{
  "n_kv_head": 32,
  "init_std_up": 0.0154,
  "final_lr_fraction": 0.0
}
MLP neurons of a small language model. Each row is named by its layer, matrix (up: input weights) and neuron, and shows model dimensions 736-927. Each number is 500 + 40 x the weight over its row's rms, rounded and kept within 0 to 999. Numbers have three digits each.
After each neuron's rows, "fires in" lists the words (lower case) most often at its 100 highest values on Wikipedia text that the model never trained on.

L3.up1991:435474508547563501486541522474496531555465520481444522482527430491538518552428543458474542473520451562490460531526449480466584478536494550446496532508563463485403493475578493525475535497434503541513426537491407576611480494532465463491508461427478489442522504492450475514451514471533549473561499541470504495443489400530515455461472536542524520532441501469477451537587468484553467511513506525476504541529523488522541541486430446577528485505530499444455498516547568430560526496481531485451502482458547513550407452460497496472582410446534481441459503546527452524554473520479527505
fires in: "the", "go", "to"

L3.up2817:475492494503531430526482490511434523523555517437513455535480465477489452436487535486507519565485489586502487570502416505526500482525464526470526463505592479458402553479495459480477532535540442528499496488478519507507485539515552457540527496512476481457519429508587455452447461487481467475512503553521548446478492444471449494454392551436471489537490410515427444506523467444438461473474531493509500484495469531507457480470488537525532520459517459515499559529546535440491538539506543507446505490478542587482458501501522493525537431509467458556554511462464499485586572455488484583
fires in: "the", "on", "in"

L3.up500:508474453461491465565518459441497571487493529471482436512490518527480505501464579528544503474469477555518451518541505451447531504422435463532432510508515519525473516540474442550454539450449505546435519513465516491500440433505460502521484505482529505517517531506441501475497518495456520500473494502465545450492474592495511461491492576460533455524417468471555559431490445484498557468527521472490461510539572539487499460500461542455489521516438538504514536495516551503508436510614509529477467492476530465552527498396504519524518504418576490447418507548451549494593478548571515530
fires in: "national", "express", "main", "special", "final", "classes"

L3.up3955:494514473524517466479519547499514533571467579463511513477475418482511493580472544462506503462480448460542545513521484556518558500513478483520486492583520523513521519509564507441466477496540513527569474482566473549453472547518502484486453492488448466495508494392513547544512561543460510431576438505510524446504536485482521497533527450495472455482465505481489511480519521509530510515541528473488492524505571495473507579532537483479530463529486536449425556502444507482521535424558484613482509431485508555482449491481448547478439381526506482477482468481524473450532503509535538469
fires in: "the", "from"

L3.up1951:484475515510498417479493483525411459541519520467491419504472482434549467495500532384554484554479485640464492507448455443545485503466463615497436570533528531434427509545593425496522554504518410515520540507520565492512535497576511441489453359456514555511469532462501516582517466462502522492493464463475486489462526479506486547482390550472542560463466543528476520549473506502499477483563447582505504509508478561575478508527467481541414462510460444525492579535531494600513474488528482507489436466542517528507483416479496484505543466527488468507530585457575428545530545522514469534
fires in: "the", "or", "a", "its"

L3.up3418:471536498436498527490515470552481466533552536537468469528523527480454546563487564455442480416496521557476464557475460446540566461572452572424480504523480588413452483513530442486512508500527476470456516446493428565608490537619467415541504547479544578460489495427531523480522489525473509537514522466479537480481511418524495522482462490485540517491470541480490538494536493481525501513514535522462555511483483486523526526573469461542514436549540470545531509580486496476487503567481536535511541440526427528512455463537454528455475474563503499556533499480540482460512487516504518550
fires in: "the", "of", "location", "in"

L3.up2510:425446489587439505538537542601485508536523441442534461497469533478494532492449458494566556516530508568458482518549561462541572462514544521532484540492442503443400474513492456549489449516449510543534499491587485512508502554562467498472494504477494571480512492519542510504532495506464438465510493483502518444514416512438550490437477555487504501492429491424534499505523477539491481452493508541510532584493455482526500549542449495526523495494564433493521583488492550483474455490521542589474392424503440542468491516494467580526513441514528467524527490483502507491500594476523540525
fires in: "or", "big"

L3.up3080:444489500443499488562516489501523513523517507484494535581481490487505448520473575572521522464523475564411540429503513460575500466467447543477525505510485480469411468452566442562461453516530470527497497558498497542523536497471460500446530582514425501457524511504541475478469520500505436436499518422453515460524484518516500520483495540488539431481530460490493491459544489547490457475530469551483500557507531483530538495473444507554510522530512444479471586542464541555500495500453526471471546498491505462541483531464554594536554460482576491558497533483509479455491531479449521539
fires in: "and", "in", "a", "studied", "also", "was"

L3.up3465:443452471523552505488552497480465485556493513467461463537501457480482497462401555455523539451489504568578569479562498558504489463493456478515526516481518537513451468495517382523455510501547526446553476496567540497498466456499514519540464483480498551527457475526480470499471533441491520548549421521475537497498481510496558420524444487466396511480555492536468470504493485532500513494565538548471485550576524446549425486541505475499575556393477488555467491479475536503538523489499545495458539508517484494518514498454491470503482492507488519519463424566503524433586512524507546543
fires in: "and", "the", "other"

L3.up2946:469500450541536466473554494570497496499485478486496405499543449466561551521472561453536554450517545517513543530514425499504531445501481468477529468485443518519463492491536481568485482497452475494487487486528419487513447459500445544519496473471497517488475485515529531494499525467451502405548521525551506520524457493551536454538491545506504436495506567558566404467477541484483530527474520497555485528569568489446438511494543546479486477542503533516489515529430509474490404525514519507502514448507516551517440373451524605469561488540461568539512525512559521514567464490501545510
fires in: "de", "deaf", "van"

L3.up2295:496522496502578519490500525544428554520496521430469494481536520463555510527474559496524542499551494541537511423532471507495543480462531520426500445562525508477501515471520477550476489440479434526524562507513489477485541480491487494445547507430522463480500508560481518519510516544432509402477491533520513519475427511497524494516540556503483462444538521454544470540503558449464462471464504499454549581512451551502437490482447529559498474464466441551465454467495511462505512411439512485493572522465574495537515469463387538583524489556521466436535463502465505550514507484519517563
fires in: "the", "a", "an"

L3.up3718:456462465523537518573467557497464476552488510516343485520500552489530522415490549516505479485557549525588462539490510494480474492437499479501495560522472528512402513447538517547548559476523453488486500527475569567545517481497613519487584477475514487473439491510520496496436518473472493401552468448446438558559514522511489446364454516480445443466551473515495474549488538546540502516507465461546502513462565541510522541473441524486508480501560463484408576583460518493511446596464492530495514495477498488485475531471524463569562475560539418507456460523500477512481529496556490500
fires in: "also", "later", "first", "instead", "formerly", "primarily"

L3.up1280:373477487522524503513562535536424494532485489455505432468544524492490596505475555479545521535514466506456509518547552496493489477497468491437483487512512531455410537461563455504447522537480425484556574394458464557513499500528501465501494428449410542521506481500503504542478511488420491474467512554564523443494489598482487442478463531502553445538425447517481492496520508539542500497511436493500514570497563519480449526568455560500480488498526557466501443481463574473553534497484528570515580483467514522582449491467435506465528468480567511513539515455539546485485529454477507543
fires in: "the", "of", "and", "in"

L3.up271:452477463452527482527504596512468544528459519465452470462538429467537490526431502457557512512552504512503480533536422509466522496524427515474470452492491515460455536491527466508453528477524475509531556495488428475453516562481472490455527427432441551478502472507504520530513536448437560538424494507534486578473463470461513483481486537518496482492425453479505496559629563530503586468516459479448467558568510453543433493542489546442474489520538502523373530488467506525510506447504530531534512475439512542643498501448500510439501529521590462475574486489524545512515515485434556525
fires in: "the", "into", "a"

L3.up662:480490521528525500516498551536492540540525522479522506539605477503505539515468493434479483458500495510467499520542461546519529512543439529449473491502517525539462423506508456554396497508495433538533478505511487496497506470497456452552475497522443479490463510492538481540429512505449498475557495552519515493467467475528492402451529511491533488509494446514524545454569501502454457598585466507526494545532522503504475461446525524517490468440495549430481542476477539476542522391540541542444564544480540504576455444537520554437482526493585461516511548472536502463605525465498531571
fires in: "the", "of"

L3.up4024:459474466539598523487522473521394474477564543482501484495518430483491501462500564383464508467499515499551512481539410547503481499505470460542506475502557544466522462553525522494514472507468475568460487547535511517502550504521490428463599480492480468447490481461535505464411494410559534446565478478412552504509417505485499521492377505518530444522413455437548488416559411464485524527451522532425527511530527490477457511518483512542492495485494467511445506499535555403566591505503509500449514436507504480518489500482507517468521496568504426495452526504513538537612468497427538509
fires in: "home", "against", "for", "to", "with", "in"

L3.up3556:435484456517584492509514471543528487492501502432499496474482529488566520544430532478535532437517431552478532570518528467488495430558461468483452474512566559512460466533537453482422490624525430521529481544539517502529497489555514543491480407403531463507501452513541531509544476540497551477558505470498576518494419440511527471483544465527535427516479488508456502416497478508505489551532525581509441548586525519521448509545571505482481489462497462489449520539457556557488439463577558509512502467504542520466494412507507546519508459478610480500459535478515559479532561432500532579
fires in: "the", "as", "oglu", "ardiden", "furat", "de"

L3.up1671:495459515535492482552514533508387396556533512464523463485548525447542499510447518554531533491516531518546450526543499490534515509533468535541492500540533499469429489470512482530528557572523497511461567536505516548571502530525480484471480491476480488464507433558483480533514504496535437427488461491470539540493479489565494532539515512511606421521415471515535468525516478478521447557486467509509496520574518608530500530508497556515454486486493449499407543466454523479449496486491528507497455454411523513501509470511491542531577476486454478462511525481505517597473485500453487519
fires in: "also", "common", "especially", "mostly"

L3.up1246:464503541585414484487527576569479497500492504512495527565442492511549420529469538487469518564453461512467524512489505454563542507418459549414514479483453475518468537486496453484487409543502540531543485535501458468554478461485437470558496527537484524488478473487502525548474485458446464454516473494472511461536502474427462451563520466450467468460445472497499548442517563516523479508500472551481487541513453486564468486544471502557506507476529500506447525566507545465464509469529508518513507499475419599430487463543524523449511500551541508393571511492460454469531573427510475573
fires in: "of", "from", "at", "to", "northern", "time"

L3.up980:395439490503548424544515439595503517585508514466521510474469495506553491542462548528518531492473516519513412571509478488489468492559553571408467526513580518479411483525483362523476538502537479489525542406420485475509483494504533493524470480485458525414478497497502447480461562469508471453466481494516519469474435440475475470472407513490539470522385516532473504526587513400491521571514520493498480567536500573620526416494539602532533438572523443490456525501453532499494615480543526513520582453453488550599449452489511535507487456494586448512532527488549507521504516485505484549
fires in: "the", "a", "of"

L3.up3905:453476503516555426510512509495420477597530544549501611496469431504485549468507555456477470533510459517501532561469488401484517506490447540529486493493460457495533459486470525493444550554482465517578507455477465524489462470538504393482466467513455542455444487483542497489523500512548483483506488513504524473528535495508448505431490458459502495493412510471496569587596531482470475563484521534471441483434533485511459490496520521500547557446475510511518475537478488528517523524545484491539470515501446569432520454516535497491556569538498461525421567464533516476508563488584510573
fires in: "and", "of", "the", "in", "which", "or"

L3.up3361:488442422556609477482515501534502532511517547529495449480572506490495548478453448484514537452513505515538456504522450510440499523439520561523507440509502505428513510499573421565467491486515464494519556458562464441505476499486502496517545454457467531400517455427539550490529494461462473492530425487486502459495471518459456506478531474511472504552419511451467517434506545501477586513527532582391542499457484548602469563530520511451479486454537437508515489492556498539505498467564523504484423487547547525512518434477536539523458506514512526481550462423483538495474513478527564538
fires in: "the", "a", "his"

L3.up1433:499474468535567492498538542529482533557518505477457463552532526442537499596486538482467524494468547565522581532563492494494667427485430491497508448487446517471549533504493474503474491547536490520558503456539462495540498450540506496529503451465570524463465507450514484528499514539488512455556415458518428483552472508519607520550492496490452493574500467502481500535478521484526476524580493504525475508470545539561421517516503539478532533458526502486548476475485541471521450491503495569520502503418470551461483396530495573520534435481573558535473511536539540534555524413547556545
fires in: "about", "the", "of", "on", "to", "for"

L3.up105:511483500535464464544518485515496561526503568468461494528409536468551494542491492490496531426539450555565441586508468521513536459547496571458480509528461546463468572470550544455483487502474509594455506435612518444558488517439471505425557453404513462514495472457515483438533516434503537478490479495426468498547448431466510492494553544463500457506528524454468558476522484469549477538505522563488489563533450598523490470485485453514503479495499517438519580557476523546496498445509553588516468494523463524569471535513480562423509442509476553486541482431486507588501474504498519540
fires in: "from", "the", "to", "led", "against"

L3.up1877:465514468573515421483475556532525575515496551456473477447531566603528620521501565483544504500472409538490518486472549503495473520490501505483423516511526590502457496470557426485458404477517511509565502479545502605580549516471470530525491446425411461499453509447465496483495508449471553486528434531472455442597509533540545473421494481486500601596514482495478531483533570503516471492521495568432476467476442449526505534516454496458524475605554544428504453557485510411503543533551504463503504515423520526517479522534544496487554434525441460517524474468546565502492512430492463498
fires in: "the", "in", "a", "by"

L3.up857:495474413516484476528548504464426545457520517472486424444534501508543498568453455525496554447486504519532520566511545492566482408500538636479500512491401464497558463524516479515453529529549449509562555533534450461536498472457495458527506530478524525468519516455468461454478530493482477472532500467539572461501437438447555489521522532488531466504472486434486562472545522611497493513505455528474524540488524564490546515493507521504521500535530436398417508453542523543485531467527531530484491522484501479538549506532488584447531459531415512444515574475563486566508518527451540451
fires in: "who", "that", "by", "is"

L3.up796:522478496531537496544559510556485496490497481428454443495515442509532511525496516455540488475542485571497445540553540530544542474540457522466516481474544518533505537429544513568473523493563496515515507523536535478562513444510439507588487498503474489476490465540560416558435538457502498508477515523478506477484472447434536384530489474524534518486464467476469523475506473475530534472553537555547457564537539480483483566580501491475546516445515443509544481486556540486437502482555555521504544486504463500540443536505470503489415489534482562546452541469548428474503462457500501565
fires in: "a", "the", "as", "to"

L3.up547:569460488489480478535525494461454511500506514518551530553476525471538531538423505461616554518452522541502535618524403552472574442504441520456493518569508470511458492477431416536528446474562516509536497580504555564486550470455507531528559413484531429487443470447528466487501591447533470448470565532452529521509477529536593456526472527548505494518478541499483473469545469504436527520513470508500500503592527560525492514513496559507567493500470538492520564529406491491467388450507519500485535557514498442523497406461486540476499572525448443438541490515474570509560513474487520567
fires in: "an", "also", "live", "named", "a"

L3.up3649:456466499457522528515553475502508483507562605428436511521481518411501511519486542431485471450509492555522440500502458488518550497435462457497548520569544559464494525535482539494455502498529549517541470522504527516483515489481478535479543486497490483482498453447572473510524508530553480561504443481394557417482489533459514538550482458544508509486419532478527421482520563524569527546540505484444511496526569508506492533546480530526516501475598527496491528518498480389587480488556484497498465489495492474507439476524476583459532459500544450464534480514514517504563509514493571436
fires in: "the", "for", "with", "major", "glentoran", "professional"

L3.up1216:512461472461440457532483573413454502546548485434482553547521526556631559521513570539543536479536504461410568470517454512575515481481504547489496487490512488497533570506478514514498527443557500508520485526462560558542498467533582539524579474480431500478404450517468530527474545501487427521448482524453525574512535509530512406490479493544503479469468504555533532533460526538571545458497503465501420507518484552519428541530538528528538438422583453461519487462512503491555456486526453509490507446499518476559472495499530488434550500495449477475434532446480443517536509461495469482
fires in: "other", "also", "later", "as", "another"

L3.up976:480426541495548500454489542459455455493514486420422591561516515496508502527490529537605527407483486619457514513477507470581566501459487485475444485500491517455439452530591533473467494535493506514469452486450411466470552513415514435453552519523490462447469503514497464457531494496522559516540427522517485574541504486471496454447545481491483452468437544491521536549526496602463522484542503536471475494524494504516474491510489474444477573483515443401530553549507513499532472467461551558499493515512507463448451437583482494492535446473419515486457517483518515490496518435571496558
fires in: "that", "he", "in", "after", "and", "the"

L3.up633:421530448548550499490554484532498508482527450462521502551515508462468462528405504469537539459522484538496524581494441442520462434538497533525482494488531468451473479507483474479495487455507407502522465514530512498501487540472586568478558515506569511431480463506546450452539538511530442533607519533563502467498465480482443478494551516484574519440461521522507510481468474454493526475596537577470475538499550562512460498537510462487453558537483504505561512484483537462531520474497561514468529535546515521408520464506515547499490462488445548514474557500525456501565495536476521578
fires in: "an", "anion", "adhesion"

L3.up1464:489472462500592484511502474522511588482518577505472425467516559514481519516490542463465426425569454628506446539487468492526473498481562588454513504516508587451514501504606447510436511526454498493549509469590519513535500498438515394452554504511499524459509530527475478547540475463427459511503537479470483507530521505537474494505546493545498478451471522474494442466482515493513509498548538568399515501503472556534508540437528527550448454432511488432455494501556474493508475502483500472520511488483522441459470470499531500468505521545523457505597493442558495492501480534453448556
fires in: "the"

L3.up991:508456555545482474506584565586436497583538546473573498514547499516529474553440484530511555468526530529535522540556475426483550441444519469462471483500527467456476491508496561458487560534552518522497459550528410500497475513562429474487464515421522467433479496569465530401492514456563480396464561483447497489522418505449507483571458532503484483543487485450505474546557507510612505500484540525506520612490486504517490443479485527456458507526500487474513479539458550491433505494428500487448531454469478523514493506571451578452522458617488494491524490435499539561515529528471545555
fires in: "on", "bibliography", "the"

L3.up3431:473457489532544469478469477475518566489460518479531464532559547449486506543498626442528517445485571522479543545478492534497464452441483479461471515509555478494527471441506477492482477463513524504544503502550516501429496486464521555511528474529469514466516524532472490458421529435572471578541540465412515466520491454519483365497523482456518584484435552497520441497532504436464517561502511568453438519492555490503472480526490474489526559491475499519487457608478502459523467468494511595508505457483564489486529526490440564511495488536463560487522519510519506484537437497476458553
fires in: "an", "anion"

L3.up2603:483463484572441487534492475624435518491498558440535510492448496498586467563447531513531592546499523619467511445482445495520535438504442587494497437520508514418428545479483453489456476560466466511579464520488487509508460489518498498508545451492526444397469501467437578472544527477542385499557474565486513481555475410430479480508514430452480459531502440471492514530485457527527542443537516528442514490531483541473442519526428547453502526526500475525504521501460556442542517474504544517453449490502450520487466509528549571615566531520539493567500487460490490496585486472489482511
fires in: "or", "one", "than"

L3.up1028:498379468499486485506496626486513496477510493473481531581522417478558452565471486476510539490449552592428532566582463480493606490498504517476525452508454488503444484419533443481467484461495483534519532428523512432534519479553478518430532389538517561387506475412468500449489527477478511463527489450502514495480476446486557432500539532523544482521464498507459478552569532477463455519597534556477532531463522491544403493524522456473457497511433549510413456455455507463546418496504507560489508459484579511490515388487535610438557465538474549453525488469512488518557448531465452486
fires in: "to", "into"

L3.up957:502484461494547509575493501503487515442574457484381502496492515449510452541478433550506500531477440539540501474554506478488532461462550468467485543523520536518497513458495515550470459554534486508466486554468527527501489466546442460577507484463454407462504483467514484454487496439508474533506417497413561500535466511476548485491499488517538488399496515463466419434557472569488463569551518552479543580529576469576495408501447550545543478432514495488469448496506455551474505467514513525504521515518482461465438551473539535477530478528480520482508560513464485473494592452507499504
fires in: "u", "county", "of", "us", "d", "state"

L3.up1363:464485480544499483516521502457522527501450496509512505511451543438521473488508492535591480488504474610503519456450507580488515461465459498484517478508482474482394483549524501546507409538508524519514496475435534532534526500544501495589591398495430500483475508459484495500549490489509528432506504507447503549552481485498515431415591456483564478442535484522506456507495552534458473474589541501442489518500525530544472570501511518481540460481513480522500526495514490449492538486428485526510459513461599451531501468558518487485577492517431496489445419479544473412480466462573502639
fires in: "than", "as", "also", "but", "the", "and"

L3.up1375:531495491555475496518609504488514490471494529478445439451501465464530495546492523429500530507513477521513544507533552457461510513481451526514545506541461481426461513587572484515473498515566367507542551493537563488477490496639510452555592438413494489496486534492501549531451518480454479479566491473520476539510487490522568413482489544489515537479482551521508453519530426552481474478573552569462483518540528574614438563480524464497517544520549517557428524552511513504484485461450516447468466464500498517511503430481492512485493582484479491537471491449525379556504531541586487422
fires in: "and", "or"

L3.up3924:522488443524536472455490440453481516489541480483472445482551482446482467475516523474568477460495486522554437514523451493527496506492474550528443522515474518472475515520491433528506498495504500477518508472501534509485529520420554482528541466499524537472576511492462504471489490467471396529509507562433525494583507539511513465453464500471566504515446461498477438528483533509532539475536513574429450491478482516507488507553569482481473583460479506511478498525460531510474472517407523538467499553528572481468445500543572508504465440530494451547577460484537507520523505552425467427
fires in: "one", "two", "a", "first", "the", "film"

L3.up1187:455478440552520512509573430551533500519519560473513473503464478507490461531396549471519606471482523614454509544561479531515521429510444465435520506546517571497448461531496487506512548473492468452518532569520522450508449441499487434515492477392540529509441412514485531443536554457503504496522453543487563484457467471528531430504391577557498502533463488436466429509496511423434510505557537495477621539501540489508508565488471505502443504506497461530420564422489553471486473554497523573505497491505502500539454463531550566491552527474516513532557482447474518585504494556509529557
fires in: "from", "or", "to", "go", "win"

L3.up123:515474454507613531498536477517537458493506543523397511491515478478531581442474599421515497397530503475539482510537471483540477503526426456525469499488489510509481438588523482482550446583478475510519476598584526467483482479500458467495494524468461404505442451492496475467521502453464572458531543550484540507515475479492454499496547471525442471436452529464480504459465524450494510570539469533418527535533492508546412454510474552551525483527477447454464570504591471456547515487601522480475576471483529473395485497526546492449558492486524443494491502509501517466532439489525536487
fires in: "de", "des", "van", "v", "la", "the"

L3.up1316:492451486534611577455544461542540631515436491499482434503510532506485525476473517457527515555520456522439489513456492464452490527541474530410459474514549491499490459558589435487458458523475512525518519492470541496526468508498497527469514479492437525391545552439556520400513550494432573516480478602430587485435517508470496485471556510513522533482485526512516473413456497490509621458530516573475522543466523463537505480513530516484427457496511508449445481467503496465458464461559535490440501409485494496483496430508516597448520523476456520528475486491531544470545449467511554504
fires in: "the", "a", "panathinaikos"

L3.up4062:500439470518606468532495496541548488556533502461530513481510503523466467498487522561474537494475542562507466509458480491486492479494403572449460556539517596432475507496494400563472497509507513520493544550512504535563467478529511463435501505440519568451501498499512499447515497536513411413513484485560544456545491511458454484461477573489498497504492496493449521509504508575598492496558529557460446560504474535496506516534458468599416494533569491526403509491476544478479520562537504608499477475506551481530432511493515530532495481472542495503590537477463496473492522488486526559
fires in: "the", "a", "in", "an"

L3.up853:509482417453530576494502493538480496488489517512499501548549462459494492527478527447591518420463499540539484625522473490520469507482546525466405549459574539519476483462561440549494427399488445495557571545522522519433514519463559496503552411490452592522523501469466525468524498463536510508504545510469521504503517406547495431440442541529587557539459486434500474514582441434470491493515529562474521541513515515446464430463495529474483424517508561556465390603483525459553517497479511528437599491488548482509544474514494505518510467496457568437447503492535511520539434525521445503
fires in: "an", "animation"

L3.up279:439482438544502458517553461599476538493521465480488479439474444454539411464468518503547563542466522517404496543505463540480597476503476471515563550545564503412422507477534457511498514464568451535459510503508611503402525522473485462499465526433540511431476467448485513557453532463485466480558510472458527506475491490435493474459432534471438474516502409514497425564443501506478496516548526538511533496534432488530542480577459568564509481566527528508501595557394536462486440477523531529527510521473518532544459480486512509526392473467513490512510521508501497463543511523574569540
fires in: "the", "through", "a", "of", "into"

L3.up2282:493411496562528396509544455467547497544487494493504536490539452520504463531448525536476531506462524509518492542490496474503588455534529546551450484512453480480484505436559474473496478565551452467419549378527503464506488517463490439505476479437493559470505445522493529475571524495461514458515554542525470474502499565486519508487418501556572449472492501516495560443581513479515521492490517528523492554484483524526514496508514466556499499537567441498400534451554547528464509522505535565513547453519515547491473457486478558413484454573512571488535520471510445529558532492487511555
fires in: "time", "who", "that", "as"

L3.up2730:500491482538531458525484427545488500545563511514551393489511457484505458555526490439501499447555548580513409497507491453535494499445542643494432459498515519469522454533591436496427476504516541563570489499575500507525522419396545496474499431514455468416520487525471562488541535435397483474517529519485557490445481583529500514504508506507534496484458563560483481496496496480492549505566541539451506541479443540520508560522541460510488516469486452494507493512535545443478453492506473584492565526473558525527532534472560508539511439546460505532489503472522483498522557457514473508
fires in: "the", "his", "their", "its"

L3.up1751:462504508520568461508445438543521556493510577516508387501498527493424503574524550490498518473541447623541453544495456500516485503468569544390514504555538577497522471532564436492443478497490505511550500497577456570577520543463546392504565475497497549461526563506454451570516416459463444491479550506498524536460505514500487497493509502547517489471502485489433479485525551498539479483552532555379471481475511536554516554491533552498494480466513479483475483488547466488562485487463507523560511513399547418487526454514544490428502472506502450527541524457569467498511482467418457542
fires in: "the"

L3.up4044:457507414532569455533505505522486514469579554461493500568516467483486481511530472424487512454547466504523433533521520466486467549491452494488450420552512548447503441491454528531449464512512489540582517437530473551611552459486514477518608457470453566529465445463602489499501470462481497531562445443472526508425522525465479526352476511529541450489462535429457484515560482549569508504485565501436489463496427472522436491574544506522477494500500493442455443507457526441548456482537468510516485540556491518559514576501516475529493456477526466500520483483483541566457554420467532534
fires in: "that", "the", "first", "which", "for", "a"

L3.up861:475452484517495469529555517483471550543487498455451433468566460473497464536495536559501527513504491567534431522539498530486507460469503530525509448592473550544498530579592482507467472529542481550486471492515498539527536473504503416444491476539550513405475501469485509543468486416544513482586495518456490453544507571561492476461483490458493450514468514540485560474520557475519512532570571533437507515494444505589530565544545543537478488503475497478459446482516513461455498467529522498490488579439436458457509491482536548428540566570477474459511560398510470454517498438463453470
fires in: "the", "these", "this"

L3.up1593:411449475593541501561531534548517543505492503547460480476517503514502467529434465531505556474507463510384446463543584489473568453495451502498475499490470494464506555459554550502488503490528479494536594541549508463548443483439441513450537433448505516477440459537519487497479555516523493529476455552468509443465429482491503492501487546486509434508503514484486447492539476467542452539461504525519523506462455536506494475483455635485446468516506573473483418493507543526506499403506512527473530506483493468539512473534518574497453474504503481475548506477482485600465506437436498532
fires in: "of", "the"

L3.up1077:499459461477487458525512507573475532485439494508468451507510487518568473546448506413557545493493553567511491479531479527597551398538474466462527539522522518499470499515506526487501530501510538487475478475550420505548543500494480421585549535525486489466489468416484496570417574458440467478498481537422500517519456517533495479499482425482496502483433537492555510526464450437516554450513525483478501556553490471491491513539475521485464521505513458497477501489527525484549487388507534583483516443429489479509475486553454570494494431475549555506443546533526438482553544476516494558
fires in: "at", "the", "a"

L3.up3243:450463445579521441555544502574463525539589448499464417508523466486552488541440460524527528519496499590488467511514495428542628486537490604468475543489518497398451457488573495517497522489492497559480564501483547478516467493482506490445466469437502489478475431562445524491525567404470503444526458468436461403528482477512440458486525546496531464506472464501491486525497429480535536527485457460452490532536513543555558516504529530492527484496509517502410531538526557511446529538528533548409469457452580552522507545529487482485504416504537485468578599475468487506498513524483486546
fires in: "named", "called", "as", "the"

L3.up739:388475447553525495461497559547490546476502432460451424524510439473440539461509537554514495433458498531465555472454549556537536490484514480553515489551512565405502498506554523459508485548443477571498509421506444549506460478435530536447501528553473448495347537495507445542485518488501492548567501493385459425634502527465477476437518502479462535443465523512514483502483625587472425494506434497500491544487524551473568555519468492501457505505545514485469505498441502431519525468522505578498555525508454526466473520449441508517536495572439445548486480500543447491496550512534447490
fires in: "the", "in", "57", "through", "her"

L3.up2297:444477502497512538515512515572462580496466520506511491495495470468490497548485507438572537516510467592421451555490600511533578491424501543433444543517529482519465488473518519522496504468581483534520520456571446475573541509473509504551515436518454497495466518392595467515518504516403484580561504560453525470456498538524498456460479521522513518485516485470484492511524494520521582544490508515466492547502457478516373541523529521470530447462548500419576483534508491475585438461494547490506520450525504560525469485548600457424523509517423506484458462509519438489498508458425479584
fires in: "the", "entire"

L3.up3472:549439454565499364523484489492464516475512496431543514495557447480511527522474527532488581516490463539569461540503557507483576450552504561438484527577543465433519529442523507536510464505477467509533543472495494449421509515573497527513503382466458516423527470544510494483520527429495436449519497460493538476484481441511497490478541493440528504542486452469479520467515499501576535534511549545508472538500468551593507470499524448508518521481522457505486501530470555482602415437481517585479489499418594503491577491513488588530504473496549549469445521453516542576479457508495562591
fires in: "an", "a"

L3.up3333:469542450506534483514525479489515458503484462529537406432432436414501545491475535453530502451574484519567487467519538536486484521486507582424485421518549539514519544470509475537488546459528505541518506504527437562525479507471500440553544437508498536498542528520604504505573534509466471478510504584550571491524532558470525484469413477496466486479498478519499500531496540485462544524472458440467521482513440542529544518527443506512476538496595447540460539514479486466461539483504489513524548491572507556543455509537535467526569514508554461502490457488571504533439435471427531464
fires in: "the", "round", "world", "their", "first"